{
  "n_layer": 9,
  "d_model": 640,
  "n_head": 8,
  "n_kv_head": 8,
  "head_dim": 64,
  "d_mlp": 1728,
  "vocab_size": 8192,
  "activation": "swiglu",
  "norm": "rmsnorm",
  "norm_place": "pre",
  "norm_eps": 1e-06,
  "positions": "rope",
  "rope_base": 10000.0,
  "rope_fraction": 1.0,
  "qk_norm": true,
  "attn_scale": 0.125,
  "bias": "none",
  "tie_embeddings": false,
  "parallel_block": true,
  "init": "uniform",
  "init_std_qkv": 0.04,
  "init_std_o": 0.0105,
  "init_std_up": 0.04,
  "init_std_down": 0.00574,
  "init_out_by_depth": true,
  "optimizer": "muon_variant",
  "lr": 0.0131,
  "lr_mult_o": 0.757,
  "beta1": 0.9,
  "lr_head": 0.00579,
  "grad_clip": 1.0,
  "warmup_steps": 0,
  "schedule": "wsd",
  "decay_fraction": 0.788,
  "decay_shape": "linear",
  "final_lr_fraction": 0.0,
  "batch_tokens": 65536,
  "seq_len": 1024,
  "doc_mask": true,
  "train_tokens": 510500000,
  "steps": 7790,
  "dataset": "wikipedia_en"
}
MLP neurons of a small language model. Each row is named by its layer, matrix (gate and up: input weights; down: output weights) and neuron, and shows model dimensions 160-287. Each number is 128 + 24 x the weight over its row's rms, rounded and kept within 0 to 255. A neuron's up and down rows have the sign that makes its largest values positive.
After each neuron's rows, "fires after" lists the tokens most often just before its 100 highest values on Wikipedia text that the model never trained on.

L3.gate287 [163 126 135 140 157  83 103 106 141 126 151 170 135 133 136 172 137 108 143 140 155 108 157 114 156 100 141 158 157 108 122 140 123 111 132 169  98 127 120  90 119 119 127 146 135 134 101 140  97 166  78 110 127 158  75 123  87 170 100 105  93 126 168 142 111 135 151  72 115 101 112 119 128  92 135 122 100 138 153 135 125 106 116 102 160 111 112 123 145  98 111 177 121 121 146 117 134  89 141 152 114 149 129 163 135 145 109  90 182 132 141 117 142  93 136 134 110 128 147 139 131 113 133 133 105 105 132 126]
L3.up287 [114 161 130 131 152 125 104 100 142 129 139 158  85 150  91 123 174 156 184 154 151 105 161 154 108 112 159 153 133  96 124 120 121 117 126 139 140 152  85 146 114 137 194 132 149 119 120  94 106 132 112 128 132 128 132 141 121 103 116 146 106 110 110  97 104  89 139 159 103  89 169  71 139 141 119 122 148  84 110 100 120  68  99 120 123 153 137 115 137 147 128 166 103 103 155 123 132 132  95  96 144 119 137 108 105  93 106 129 140 103 118 135 126 110 127  96 116 110 139 107 138 104 140 114  98 180  91 139]
L3.down287 [107 115 158 107 151 156 129 126 106 121 131 153 121 129 119 146 171 127 138 132 149 112 112 168 132 127 101 106  99 147 113 120 111 167 121 112 149 135 202  98 147 142 166 137 147 103 130 127 138 146 138 162  95 131 175 133 144 150 121 109 146 111 141 114 117 107 130  93 145 129  98  89  87 112 121 155 136 130 169 127 114 114  96 117 146 158 102 145 127 158 159 128 106 108 141 123 140  97 113 168 108 150  88  94 127 124 122 136 139 113 169 166 110 121 143 131 123 152  95 129 103 128 132 139  61 145 162 147]
fires after: " the", "The", " The", " a", " Other", " el"

L3.gate869 [156 152 123 170 123 111 108  77  89 114  91 150 146 128  98 146 148  78 105 106 114 118 136 131 136  90 144 140 114 126 104 143 145 122 165 112 102 136 107 140 146 135 128 119 121 108 111  92 150 133 132 118 138 146 167 107 159 126 145 143 129 101 139 154 122 107 135 104 149 114 226 142 139 119 147 116 126 130 121 118 119 141 107 162 112 122 168 112 143 134 133 142 151 125 120 113 120 110 163 125  71 127 168 113 140 180 115 164 177 126 156 151 144  98 131 126 178 120 125 108  87 111 134 107 130 147 148 116]
L3.up869 [145 142  96 161 136 144 152  99 201 127 105 137 150 111  99 131 169  47  88 100 111 102  83 124 101  98 115 110 136 141  99  86 116 120 143 137 146 128 174  91 172 100  95 120 164 106  60 145 116 138 132 122 148 135 131 160 127 144 105 152  93 134 133 138  99 102 184  87 120 134  96 108  83 155 129 138 166  93 103 192 107 135 103 171 159 108 180  70 143 136 141 132 125 193  96  97 111 159 149 114 126 163 147 107 129 160 133 136 169 149 122 153  94 109 149 160 107 127 144 128 104 113  87 142 112 153  97 179]
L3.down869 [102 129 135 172 168 135 115 166 160 123  96 107 143 126  98 119 133 103 143 100  74 105 128 148 183 157 146 144 111 104 131 122 116 127 122 129 139 100 112 109 111 142 126 133 128  93 135 135 108 142 161 109 127 174 138 104 101 200  90 119 141 148 143 106 147  81  99  80 127 144  96  86 135  74  88  92 165 135  90 116 169 145 162 130 148 144 108 142 143 153 150 120 123 139 137 160 133 125 154 143 137 110 115 115 107 144 134  98  88 124 111 133  89 153 101 141 131 139 141 112 105 112 146 138 122 129  95 144]
fires after: "\n\n"

L6.gate835 [152 185 139  77 147 138 100 142 167 128 125 113 171 158 170 155 131 125  99 138 160  90 112 169 149 132 133 113 115 120 127 132 150 166 126 108 123 181 111 105 108 143 141 141 109 117 142 143 135 170  95 127 163 127 127 158 110 134 128 111 122 170  84 124 100 177  97 117  91 122 150 120 125  94 137 124 101 106 140 114 115 131 121  86 138 122 123 106 157 139 127 101 147 116 116 159 125  96 120 110 140 122  91 169 129 134 136  90 166 139 134 136 126 101 137 134 117 108 117  95 134 111 134 121 140 118 142 110]
L6.up835 [ 84 150 149 113 149  96 135 130 125 112  93 140 122 130 122 129 119 130 136 129 155 136 103 156  89 177 133 127 121 102 135 129 178 118  97 125 135 155  92  82 139  94 120 112 133 111 149 145 174 154 104 160 140 144 134 140 131 142 165 110  95 160 142 136 135 148 120 131 148 160 126 112 126 113 152  93 158 129 131 145  95 107 167 137 137 140 107  89 144 160 147 118 123 140 111 116 152 119 134 128 122 130 108 152 115 117 165 110 142 120 126 113 131  82  93  86 156 131  72  84 145 156 193 127 150 104 122 135]
L6.down835 [103 144 136 159 136 135 179 130 155  88 127 134 115 109 144 159 125 160  97 141 117 152 123  83 117 165 121 150 137 125 123 146 152 122 138 124 145 104  97 166 156 142 107 118 115 142 120 158 107 150  96 153 130 142 123 116 119  81 182 144 148 123  84  78 106 117 122 117 113 123 157 135 105 122 107 180 118 121 127 131  93 102 112  96 129 147 142 141 144 110 136 117 159 123 140 129  98  63 130 114 111 148 105 137 154 136 126 141 128 110 117 142  64 100  91 116 133 129 130  79 131 123 132 159 160 140 110 171]
fires after: " |", "–", " No", "|"

L3.gate365 [129 115 117 109 120 171 106 136 133 113 127 150 136 126 133 136 136 139 119  89 144 101 117  99 106  83 161 136  86  97 116 131 118 110 165 164 129 153 157 163 146 136 111 104 125 157 139 111 114 142 144 156 121 127 130 137  87 119 140 127 117 122  92 114 117 157 142 158 124 129 142 147 133 150 154 127 112 110  89 126 153 115  70 153 133 169 155 116 134 171 113 130 144  90 104 140 139 123 125 170 137 117 162 138 162 116 141  91 165 118 142 128 113 122 112  97 119  75 138  97 154 155 120 120 134 189 135 153]
L3.up365 [105 150 112 169 137 112 117 118 152 126 158 138 157 134 107 116  90 111 105 124 120 132  89 106 147 117 120 128 111 123 145 127 160  89 112 149 121 130 131 131 141 118 124 121 131 101 147 130 135 109 112 127 114 147 123 145 131 123  92  99  85 141 111 136 154 118 118 166 150 149 134 131 156  90 107  83 136  93 143 120  83 181 162 119 116 157 113  86 114 145 102 145 114 166 134 109 135 120 158 135 136 105 130 117 146  99 135 147 123 149 131 123 105 131 124 123 138 137 121 145 102 191 108 137 129 103 135 141]
L3.down365 [112 144 120 118 115 119  97 113 120 139 140 126 137  85 120 122 105 166 162 142 121 164  91  73 134 108 113 135 158 147 122 126 147 180  83 141 130 151 155  96 131 173 107 127 119 172 139 128 146  79 142 125 114 128 122 159 116  86 124 124 136 178 118 104 153  91  75 135 129 134 148 136 133 135 177 103 111 100 128 169 134 148 138 156 124 116 168 147 137 142 119 131 145 151 119  93 147 156 104 180 122 122 156 146 130 120 142 119 106 153 149 104 138 169 101 146 145 179 155 163 119 123 115 148 124  76  93 177]
fires after: ".", " |", "|", "\n\n", ")"

L3.gate266 [163 100 142 108  90 114 130  81 129 125 176 124 147 162  87 145 117 153 114 135 134 163 125 137 133 126 129 141 129  59 100 117 110 129 157 144 104 140 138 147 165 130  74  87  97 108 152 117 146 110 127  97 143 107 125 105 111 120 130  87 115  86 152 163 156 130 117  77 118 154 121 166 113  85 143 145  29 119 140 156 114  98 129 110  96 136 128 106 194 118 109 130 142 152 172 121 144 150 147 127 137 147 144  74 123 170 104 141 105 132 140 116 106 138 103 129 111 114 109 113 133  97 125 147 102 131  53  96]
L3.up266 [144 159 104 153 142 113 123 115 119  87 128 142 133 171  67 120 115 180 130 117 126 156  85 131 118 146 124 103 128 132 136 164 174 162 125 139 147 118 116 110 137 142 113 138  69 167 103 110 170 115 126  92 136 120 148 139 141 164 134 127 115 117 135 132 148 142 157 103  95  95 136 125 137 150 132 140 113 119 145 136 114 123  94 114 148 146 147 118  95 147 135 147 137 134 139 139 119 158 141  70  95 128  88 128 110 121 123 113 129 148 100 150 147 124 172 122 108 120 104 109 129 107 106  93 137 145  79 125]
L3.down266 [110  89 118 132  98 123 130 121 144  99 115  98 140 141 131 102  97  96 148  93 162 145 103 144 164 126 158  96  65 144 130 100 153 154 175 154 124 152 154 151 158 142 155 103 142 186 122 144 132 106 146 139 126 126 101 156 132 182  99 112 140 145 160 143 138 114 136 131 128  96 155 116 155 119 153 155 139 192 146 114 106 159 100 139 130 120  99 111 138 131 154 154  91 135 158 127  77 189 166  94 137 130 140 154 144 140 146 165 144 122 118 130  95 104 108 124 111 133 121 142 129 126 161 133 129 143 147 143]
fires after: " (", "-", "\n", " \"", "|"

L3.gate174 [ 98 127 106 115 135 116 133 169 165  98 150  59 152 121 130 143 121 144 104 111  83 138 138 112 143 123 120 132 104 174  85  71 101 150 152 132 157 117  70 171 173 143 125 162 106 123  94 119  93 133 158  95 101 106 149 121 114 117 124 154 140 166 133 109  98 140 136 123 181 165 129 129 160 120 138 103 107 128  97 137 185  76 138 139 122 143 149  93 132 134 129 119 133 146 132 148 142  98 146 118 113 103  68 109 125 161 105 108 119 124 162 127 166 105 139 120 137 115 112 120 172 191 126 141  86 147 107 125]
L3.up174 [133 110 114  95 134 114 125 129 114 123 143 114  90 133 133 146 125 133 173 134 116 157  88 114 143 149 134 160 112 106 126  83 147 137 166 120 136 151 139 124 147 163 110 117  58 130 115 115 163 143 178 116 136 144 118 182  93 112  99 130  82 130 107 135  82 166 128 147 173  87 117 128 173 127 143  89 117  71 137 143 176 122 104 119 179  80 145 116 109  97 119  72 133 151 123 121 163 146 109 116  84 137  89 148 123 146 130 103 127 143 143 106 122 124  86 148  87 119 124 165 152 162  81 134  68 134 135 123]
L3.down174 [147 125  77  97 146  66 112 160 160 104 117 122 118  96 133 122 124 110 133 157 147 167 112 153 207 106 121 156 118  99 127 100 121 138  91 147 111 140 166 126 113 125 142 121 105 114 148 131 159 141 152 143  86 145 120 163 137 108 131  94 129 114 124 146 131 139 120  90 142 157  62 167 112 128 153 115 137 121 113 126 152 141 132 104 152  98 128 134 121 138 110 102 164 152  89 100 147 153 163 124  96 150 153 127 130 126 121 130 115 110 110 142 117 130  79 122 106 141 147 163 146 126 141 154 127  87 181 154]
fires after: "-", "="

L6.gate298 [143 146 111 189 100 116 123  89 115 108 144 127 163 122 135 143 123  96 159 124 144 148  96 143 123 172  85 102  92 108  95 103 142 127 111 125 146 109 146 111 108 122 149 129 154 135 137 151 142 105 137 120 126 156  94 127 152  83 100 183 101 113 138 125 105  99 138 105 128  68 154 135 117 157 105 107 140 152 130 118 159  97 114 107 177 143 148 129 130 121 147 110  88 135 175 142 132 159 117 131 122 126 143  93 108 128 128 135 116 173 134 139 146 110 107 111 138 145  99  98  78 168 152 100 106 156 121  79]
L6.up298 [139 129  90 166 123 110 145 127 134 156  95  99 115 142  55 137 115 122 117 152 141 117 136 143 172 121 115 111 161 161 136 149  82 158 143 139  89 130 120 106 168 146 114 125 145 141 164 152 151 128 114 119 134 151 100 139 179 131 136 113 110 136  57 186 110 148 159 113 160 127 114 131 140 138 140 139 163 108 155 114 131 143 101 130 121  90 104 135 147  97 123 117 190 144 102 130  99 126 100 146 146 150 122 156  99 133 191 101 142 132 108 162 153 112 163 152 109 126 146 137 118 112  54 143 111 134 164 133]
L6.down298 [116  99 119  81 119 138 147 151 111 171  96 113  99 102 103 143  83 172  96 119 113 117 148 130 127 163 158 108 145 195 135 106 163 122 157 152  98 113 119 145 128 160  90 102 132 137 106 153 135 123 124 157 120 117 101 160 126 144 139  98 125 120 147 135 121 101 116 118 118 147 103 125  72 120 126 115 175 112 192 122 135 155 103 105 176 135 142 129 142 112 129  96 144 127 121 124 120 149  80 104 170 132 160 146 173 139 147 131  77 127 157  85 133 123  94 116 129 162 137 141 139 102 181 133 146 133 130 112]
fires after: "-", "\n", "\n\n", " turn", "="

L3.gate1429 [101 115 140 134  58 107 104 122 131 105 146 147 119 130 111 140 123 150 139 114  73 136 124 108  89 122 138 116 117 101 127  95 150 111 126 118 148 169 166 116 134 127 124 104 159 136 109 108 176 147 163 158 113 155 136 136 105 121 120 113 118 122 110 125 112 160 114 109 146 128 137 128 124 144 121 123 127 119 120  62  84  97 102 135 101 131 159 142 128 163 116  78 123 105 124 125 109 117 170 133  82 133  93 121 108 126 125  93 103 179 139  92 103 111 172 139 135 149 152 143 115 155 139  89 123 151 134 116]
L3.up1429 [ 97 107  91 118 122 133 103 113  96 149 113 144 123 131 166 158 109 144 107 129 149 108 132  70 151 140 143  95 102 139 132 121 137 137 123 156  99  99 170 136 171  95 114 160 158 115  87  97 107 136 101 144 125 146 121 130 100 137 126 115  94 146 165  92 126 147 151 132 145 121 126 155  78 120 132  80 137 149  63  92 115  86 118 161 123 167 181 142 179 153 123 118 155 156 112 129 138 116 159 137 148 131 109 113 112 145 180 118 116 140 102 124 145  84 162 107 132 142 163 160 104 147 152 101 141 140 128 126]
L3.down1429 [136 128 124 117 143 113 142 104 150 126 141 140 135 152 115 127 111 124 166 151 117 145 119 139 140 121 124 108 116 144 161 157 133 112 103  95 143 134 105 151 136 126 129 145 112 112 155 119 161 101 161 103 137 129 149 117 102 143  75  96 157 131  93 123 105 156 144  87 143 140 174 139 123 117 134 132 103 155  86 107 135 108 116 152 141 128 124 127 144 124 131 138 124 133 147 103 154 117 140 153 120 123 164 132 130  85 118 131 153  94 141 131 108 111 121 146 156 127 116 145 130 111  93 128 122 114  92 123]
fires after: "\n\n"

L3.gate692 [135 118 188 128 131 131  90  93 115 150 135 124 152 136  65 193 122 123 133 152 139 108 161 165 111 149 163  83 129 127 120  88 142 143 123  88 176 120 123 124 131 147 130 171 145 157 170 169 104 164 124 156 144 131 169 140 169 136 103 152 131 126 110  80 114 148 141 132 117 176 156 127 119 150 149 160 129 126 127 106  82 147 131 121 118  89 137 128  94 121 103 123 142 126 135 174 125 107 123 130  92 112 141 146 165 120  66  96 121 122 128 161 155 120 116  96 118  99 121 130  90 109 120 138 121 131 107  77]
L3.up692 [101 135 157 163 137 130 182  90 133 102  84 125 157 102 141 151 110 138 145 149 112 174 108 101 117 141 115 110 124 116 144 132 123  78 145 119 182 131 199  72 113 144 135 116 156 137  84 181 146 131 159  99 150 116 137  69  89  79 137 128 131 111 136 129 116 114 109 155 119 122 135 139 136 102 153 110 103 119  97 112 123 117 144 115 122 112 142 108 183 171 137 116 121 137  59 119 115 113 154 120 121 138 103 124 166 162 117 159 142 139 123 111  95 132 167 139 103 133 173 124  89  66 139 146 116 144 102 157]
L3.down692 [156 137 137 161 131 125 152 182 148 105 138  95 152 147 131 154 157 115 115 112 125 121  79  77 128 183 120 133 152  85 108 161 156 108 104 106 127 118 140 125 158 120 127 108 131 113 119 139 114 103 147 118  92  94  79 140 115 105 141 121 141 110 113 113 133 178  84  94 133 118  97 120 116 146 145 149 124 126 107 137  83 133 108 168 108 159 105 113 154 141 143  98  64 108 157 105  68 154 110  99 137 116 119 158 116 115 143 127 128 109 144 106  89 132 133 119 130 125  99 149  94 135 102 156 101 113 144  92]
fires after: "\n\n", " (", "\n", "-", "="

L6.gate1616 [128  97 126 142 136 156 116  74 134  99 139 148 155 129 120 175 133 118 158 160 108 131 146 115 135 108  99 130 120  98 113 143 135 109 167 130 135 178 151 127 125 134 114 155  76 173 106 139 124 138 109 108 102 103 102 177 153 108 129 156 135  66  91 116 129 120 106 100 160 155 113 150 132 139 115 103 141 142 137 116 138 157 125 150 116 154 143  87 132  83 137 105 133 159 130 130 154 126 191 149 124 111 133 148 120 130 140 152  67 148 167  74 117 136 164 101 150 119 107 134 158 117  97  82 105 130 125  52]
L6.up1616 [129 114 127 168 126 142 124 133 155 110 116 156 112 112 113 163 133 130 148 150 172 148 125  81 129 121 141 128 126 126 122 114 175 122 162 110 119 144 161 155 165 108 108 161 125 118 134 167 165 153 116 122 153 110 153 131  99 118 114 119 130 105 125 101 123  86 118 107 123 117 148 129 142 157 147  94  95 130 138  67 161 140  95 117 135 132 145 125 105 103 148 176 117  75 108  95 150 146 101  91 161 120 111 136 123  87  96 128 167 108 115 130 104 136 124 137  94 131 132 110 146 149 137 137 110 153 125 124]
L6.down1616 [130 114 120  96 124 125 163 142  60 139 132 143 120 117 150 158 106 102 131  99 114 104 132 136 149 111 140 131 168 176 176 124 112 119 119  82 128 133 102 128 155 119 101 119 145 180 131 106 146 108 182 124 106 113 173 110 113 154 136 134 107  89 154 108 148 128 148 152 145 161 109  95 141 131 129 109 115 113 114 132 117 122 130  89  96 110 111 127 130 150 122 130 138 133 107 144 128 108 115 143 113 120 100 117 113 155 111 151 131 107 129 132 130 116 136 148 173 135 127 132 119 137 104 120 129 145 105 117]
fires after: "\n", "\n\n", " (", "1"

L3.gate282 [ 78 157 103 150 110  53 126  84 127 147 132 165 106 137 141 126 130 113 141 106 106 178 143 101 120 120 143 128 116  82 106 129  81  94 121 127  85 124 134 137 111 142 137 137 123 142 127  95 106 118 148 109 100 124 123 106 124 118 144 142  98 107 107 168 120 157 140 171 149  79 144 147 113 114 175 127 132 137 141 106 141 159 114 114 134 130 161 137 139 144  91 115 147 141 147 128 117 183 165 147 149  68 123 138 116 139 139 130 125 156  98 139 113 109 175 102 118  87 159 135  86 166 135 110 115 113 119 146]
L3.up282 [159 165 152 126 129 106 165 110 146 124 142 139 106 175 146 127 153  90 159 142 119 144 138 107  34  96 170 135 142 122 125 162  96 130 153 129 143 127 130 146 101 142 132 118 173 122  98 145 104 117 179 101 107 158 101 162 122 145 121 109  45 129 121 133 135 162 168 183 134  94 117 159 131 159 132 133 161 103 117 106  88 133 126 150 141 124 123 162 146 137 129  82 122 102 146 137  91 136 166 161 151 116 135 145 107 120 134 135 130 163 102 129 115 158 176 118 135 119 144 122 122 162  63 137 132 142 120  98]
L3.down282 [105 174 123  93 144 100 100 151 152 127 115 160 138 178 120 156 139 164 122 130 136 148 141  80 121 123 151 135 114 124 162 122 124  90 169 109 123 121  82 121 115 156  92 137 158 121 114 157 143 136 182 116 108 114 136 111 147 100 129 138  40 133 106 148 115  99 107 119 141 143 162 152 149 129 149 118 143 117 171  82 142 139  92 145 116 131 150 158 158 131 140 149 119 127 133 128 104 123 155 167 126  85 146 138 147  91 145 149 127 142 120 131 135 124 169 109 113 126 139 157 144 137 113 109 132 112 142 127]
fires after: ".", "\n\n"

L3.gate1584 [102 102 142 155 100  93 159 135  83 165 117 118 160 119 115 166 146  75 123 127 110 155 164 131 102 131 128 193 102 101 128 129 127 161 126 117 110 140 125 114 122 127 129 129 137 148 138 135  98 133 104 102 140 114 160 150 120  99 158 130 115 159 163 142 118 147  94  97  73 155 139 114 147 168 131  92  71 169 136 117 115 137 171 201 118 127 132 120 105 138 146 168 130 135 123  84 150 137 114 150 121 118 148 158 106 146 102  98 136 100 115 101 126 101 132 134  85 145 140 155 138 132 107 149 118 153 109 120]
L3.up1584 [108 133 113 155 145 193 171  85 129 137 129 105 130  94 123 159 130 141 142 148 108 135 161 119 127 153 146 115 122 112 157 123 131 128 140 142 142 116 136 143  95 142 198 192 103 143 108 117 138 124 104 103 117 149  83  71 143  52  91 148 114 149 154 133 140 118 128 112 152 131 134  95 123 137 101 120 122 117 154  90  83  93 136 128 124 137  98  98 109 100 112 127  66 164 160 121 106 151 112 168  82 111 117 128 108 106 105 146 110 111  96 128  99 108 166 113 151 122 105  92 125 171 136 153 103 116 123 146]
L3.down1584 [154 100 101 146 114 159 159 134 119  68 107 135 138  90 129  92 106 123 141 128 137 139 171 135 122 125 120 154 125 141 121 115 128 124 130 143 125 129 169 118 114 144 150 143 133 145 123 112 158 141 121 164 100 183 145 112 167  93 112 149 106 131 123  92 146 115 109 107 113 124  94 119 103  82 127 116 140 102 113 133 125 114 161 142 131 124 127 127 134 133 125 117 116 129 176 176  84 187  83 144 147 134 122 159 102 134 132 131 153 129 124 155  94 129 158 113 123 105 152 109 154 160  91 152 123 116 141 130]
fires after: " the", "The", " a", "the", " of"

L3.gate1153 [162  90 121 125 137 139 129 114 160 160 108 102 116 140 130 114 116 132 150 117 128 136 193 131 213 112 140 126 150  71 135  92  99  76 125 132 145 129 115 117 131 109 131  89 140 121  81 145 177 100 120 141 127 136 121 142 185 103 179 106 116 132 164 118 114 128  95 140 145 135 115 117 152 142 127 136 175 122 113 108 106  97 120 134 110 118 161  90  93  83 145 114 146  87 101 109 155 101 164 148 120 129 149  87 139 157 122 144 115 122 149 155 133 159 110 145 156 128 135 116 102 141 108 141 130 127 121 132]
L3.up1153 [124 112 136 144 114 119 119 148 159 144  60 147  71 114 112 184 150 144 144 148 134 140 153 139 155  95  89 120 205 141 104  91 112 118 112 127  93 105 119 159 168 128 104 145 109 188 132 127 126 145 140 147 137 146 151 118 152 122 117 128 119 107 134 124 139 132  86 137 134 120 150 117  91 106 131 167 133 158 121  96 154 127 144 126 146 124 120 117 114 129 139 123 145 110 107 143 154 118 139 134  53  82 100 104 153 115 151  83  96 176 119 155 175 105 165 129 155 163 107  71 143 120 117  98 176 143 128 142]
L3.down1153 [100 122 154 140 142 155 128 130 115 116 152 112 137 141 145 149 143 148 155 117 146 104 169 146 145  77 138 153  82 146 108 118 129  97 141 166 131 124 114 113 134 128 140 167 125 112 161  92 139 166 126 113 135 109 140  93 138 119 119 107 120 159 114 112 110 151 142 135 166 137 158 119 109 132 121 136 155 144 173 136 115 144 112 146 118 148 131 111 141 103 103  92 146 121 147 147 155 109 150 120 190 151 146 153 142 155  80 139  86 133 124  98 140  93 167 131 105 117  82 150 133 105 125 109 135  95 156 163]
fires after: "|", " that", "'", " in"

L3.gate912 [ 89 165 126 112 137 111 128 123 148 109 181 134 138 155 132 104 125 138 104 105 110 135 161 162 114 123 117 116 115 128 138 151 136 103 150 147 116 124 130 108 138 120 133 123 106 143 134 158 150 126  93  83 122 121 143  89 160  91 115 147 108 185 142 110 128 155 154 129 187 112 111 159 123 119 164 142 149 118 114 142 172 155  64 141 148 117 109 115 118 135 117 135 120 174 112 170 140 108 148 120  92 127 147 124 114 167  99 141  90 116 105 133 110 108 149 124 148  66 157 153 140 136 146 139 128 136  95 130]
L3.up912 [110 111  81  78 107 142 129 113  76  97 169 105 140 115 106 112 100 125 126 107 130 129 117 134 161 110 134 133 174 109  96 125 132 141 129 132 133 116 177 143 136 101 142  84 127 117  87 117 143 148 127 104 135 156 129 142 120 101 117  91 134 117  92 117  93 110 103 142 114 115 122 125 170 104 162  73 134 164  67 103 134 117 151 133 107 151 144 142 143 133 160 143 122 142 144 134 110 152 129 112 159 104  83 128 141 158 176  72 158 147  79 120  98 116 140 128 106 102 128 130 120 118 143  75 125 128  83 129]
L3.down912 [111 111 118 118 148 123 138 119 137 128 131 120 104 125 145 154 148 136 108 137 136 100 118 121 151 130 139  99 148 167 120 132 138 129 156 125 167 114 143 103 135 150 126 163 140 145 126 118 124  90  96 134 128  96 129 166 125 118 123 204 101 102 136  86 110 147 135 140 168 135 126 135 149 129 126 117 159  93 139 126 122 133 101 133  97 143  94 114 166 155 110 120 104 147 144 128 145 138 150 166 160 119 102 122 140 178 126 126 139 129 131 109 154 129 132 159  75  97 105 125  88 118 189 152 148 132  99 150]
fires after: "=", " front", " du", "-", " use"

L3.gate727 [144 165 110 111 119 131 103 149 105 106  97 100 103 136 121 169 116 137 156  97 113 119 125  98 135 162 110 121 123 141 130 122 116 133 105 159 156 161 125 116 148 155  75 122 105  70  96 149 155 119 132 164 120 159 105 105 123 147 116 128 127 106 148 132 149 133 137 122 150 121 130 217 129 102 146 129 150 111 157 161 143 155 126 111 144 120 110 130 115  94 154 104 149 117 156 159 133  91 141 156  94  87 146 120 130  97 132 184 159 167 123 170 116  89 141 133 123 117 117 103 115 146 153 146 126 138 196 126]
L3.up727 [160 123 128 117 111 120 142 113 115 117 114  86  88  98 154 160 160 119 133 128 161 151 117 129 147 116 152 140 106 121 137 113 112 152 123 104 135 154 177 150 129 134 178 141  79 127 101 160 125 116 137 148 135 103 127 156 105 142 147 122  86 136 127 140 101 135 138 105 148 118 110 133 112 148 106 139 131 171 110 115 152  86 105 164 117 128 115 142 165 135 129 110 122 160 132 137 153 122 126 163  76 117  96 138 106 131 142 126 102 139 142 167 124 112 123 149  88 160 121 142 149  79 163 121  90 112 143 140]
L3.down727 [130 110 130  87 146 115  86 113 134 125 109 135 138 119 105 137 115 137 127 112 109  92 124 109 144 127 127 119 140 131 128 123 120 140 133 124 138 146 134  98 123 153 112 116 133 146 115 112 127 121 115 155 111 118 163  98 128 121 152 119 106 124 169 128 130 112 150 101 140 116 132 142 113 145 126 135 130 161 121 120 125 186  83 146 151 152 163 124 109 148 146 109 119 128 142 112 168 143 148 127 116 107 119 138 172 129 113 103  53 113 111 131  92 130 150 131 126 168 139 121 123 134 118 147 102 149 137 138]
fires after: "\n\n", " \"", " (", " at", ".", " in"

L3.gate1674 [107 125  99 120  99 113  90 110 129 120 137 135 149  91 127 145 135  98 142 112 122 123 107 133 124 148 177 107 139 150 135  94 128 142 118 109 165 141 140 125 140 139 147 148 134 151 108 154 168 150 140 124 177 160 151 102 145 147 132 127 129  78 148 122 116 123  99 124  95 102 133 124 154 140 144 168 100 119 108 128 101 139 162  88 143 128 150 119 117 139 134 125 109 165 127 123 147 184 124 142 158 132 129 131 161 124 115 112 111 145 146 182 126 134 133 145 100  88 129 175  91 123 103 105 100 132 151 130]
L3.up1674 [115 147 120 134 136 148 159  72 113 152 113 121 127  89 112 136 142  83 122 105 110 171 119 118  93 110 152  75 122 117 128 136 129 111 112 132 108 136 134 141 146 130 114  68 106 104 124 128 109 122 146 167 135 111 107 123 133 157 130 117 143 100 154 170 122 122 130 148  70 123 125 133 193 179 131 129 127 139 123 133 112 145  91 110 136 122 108 116 109 122 130 121 103 107 101 158 132 144 107 122 132 163 157  98 120 135 144 136 131  48 106 133 128 118 129  75 110 111 148 127 112 135  92 128 110 153 141 160]
L3.down1674 [ 88 181 176 117 141 104 123 149 134 113 128 120 156 119 154 170 120 135 141  97 129  75 115 152 143 146 115 118 132 124 114 121 155 122  81  83  86 103 108 117 158  92 170 134 125  99 107 113 153 169 152 122 172 123 115 124 160 176 130 119 157 113 118 110 126 136 144 118 106 125 159 129 170 154 115 152 141 109 177 109 149 133 149 103 122 103 129 127 160 131 142 107 101 186 146 126 106 151 137 127 197 156 166 102 112 141 148 147  84 165 140 109 126 130 142 120 117 143 122 111 145 150 153 134 100 147 144 137]
fires after: "=", "\n\n", "\n", " (", " \""

L3.gate292 [135 127 117 122 142 108  93 125 130  97 139 122 146 161 110 125 120 110 155 113 141 154 145  79 146 132 112 168  78 106 139 104  93 116 104 128 104 161 109 156 142 132 140  96 116 159 101 156 128 104 129 118 169  89 138 122 137 132 104 136 162 128 118  90 148 131 154 139  91 129 119 133 123 135  79 141 132 147 135 153 121 136 152 127 130 165 128 107 105 111 106  86 123 133 192 150 154 136 154 163 119  92 159  86 155  92 118 104 142 130 141 134 123 105 113 137 109  84 124 106 142 147 119 103  92 170 135 110]
L3.up292 [130 125  89 132 139 126 123 116 117 101 152 130 105 145 171  89 152 136 163 110 103 142 108  91 111 159 114 164  88 137 138 108 138 122 123 152 127 174 145 156 117 167 107 138 119 126  93 109 137 125 171 132 157 104  98 134 127 158 139 122 140 109 154  91  78 141 129 100 134 116 129  99 116 208  89 108  83 141 155 121 119 130 141 119 136 155 132 129 113 130  95 141 107 129 109 148 144 134 161 154  98 113 134 130 162 106 159 115  77 127 100 101 118 147 162  92  88 138 136 128 115 118 137 137 130 138 133 122]
L3.down292 [114 130 136 113 107 146  93 142 128 129 103 117 106 151 112  81 113 109 103 156 165 147 136 114 116 157 106 133 131 107 177 122 130 106 107  97 126 135 184 138 164 151 191 134  85 121 135 142  96 144 113 183 161 141 147  77 133  91 153 100 107 139 125 108 107 183  86 127 136 111 110 130 131  91 146  93 124 110 126 123  81 150 132  95 199 131 134 113 111 121 109  95 142 106 139 148 170  63 161 121 123  90 162 147  92 166  87 148 150 152  86 112  69 117 114 116 100 152 115 105 153 162  99 112 126 208 149 156]
fires after: "\n", " (", "|", " \"", "-", " un"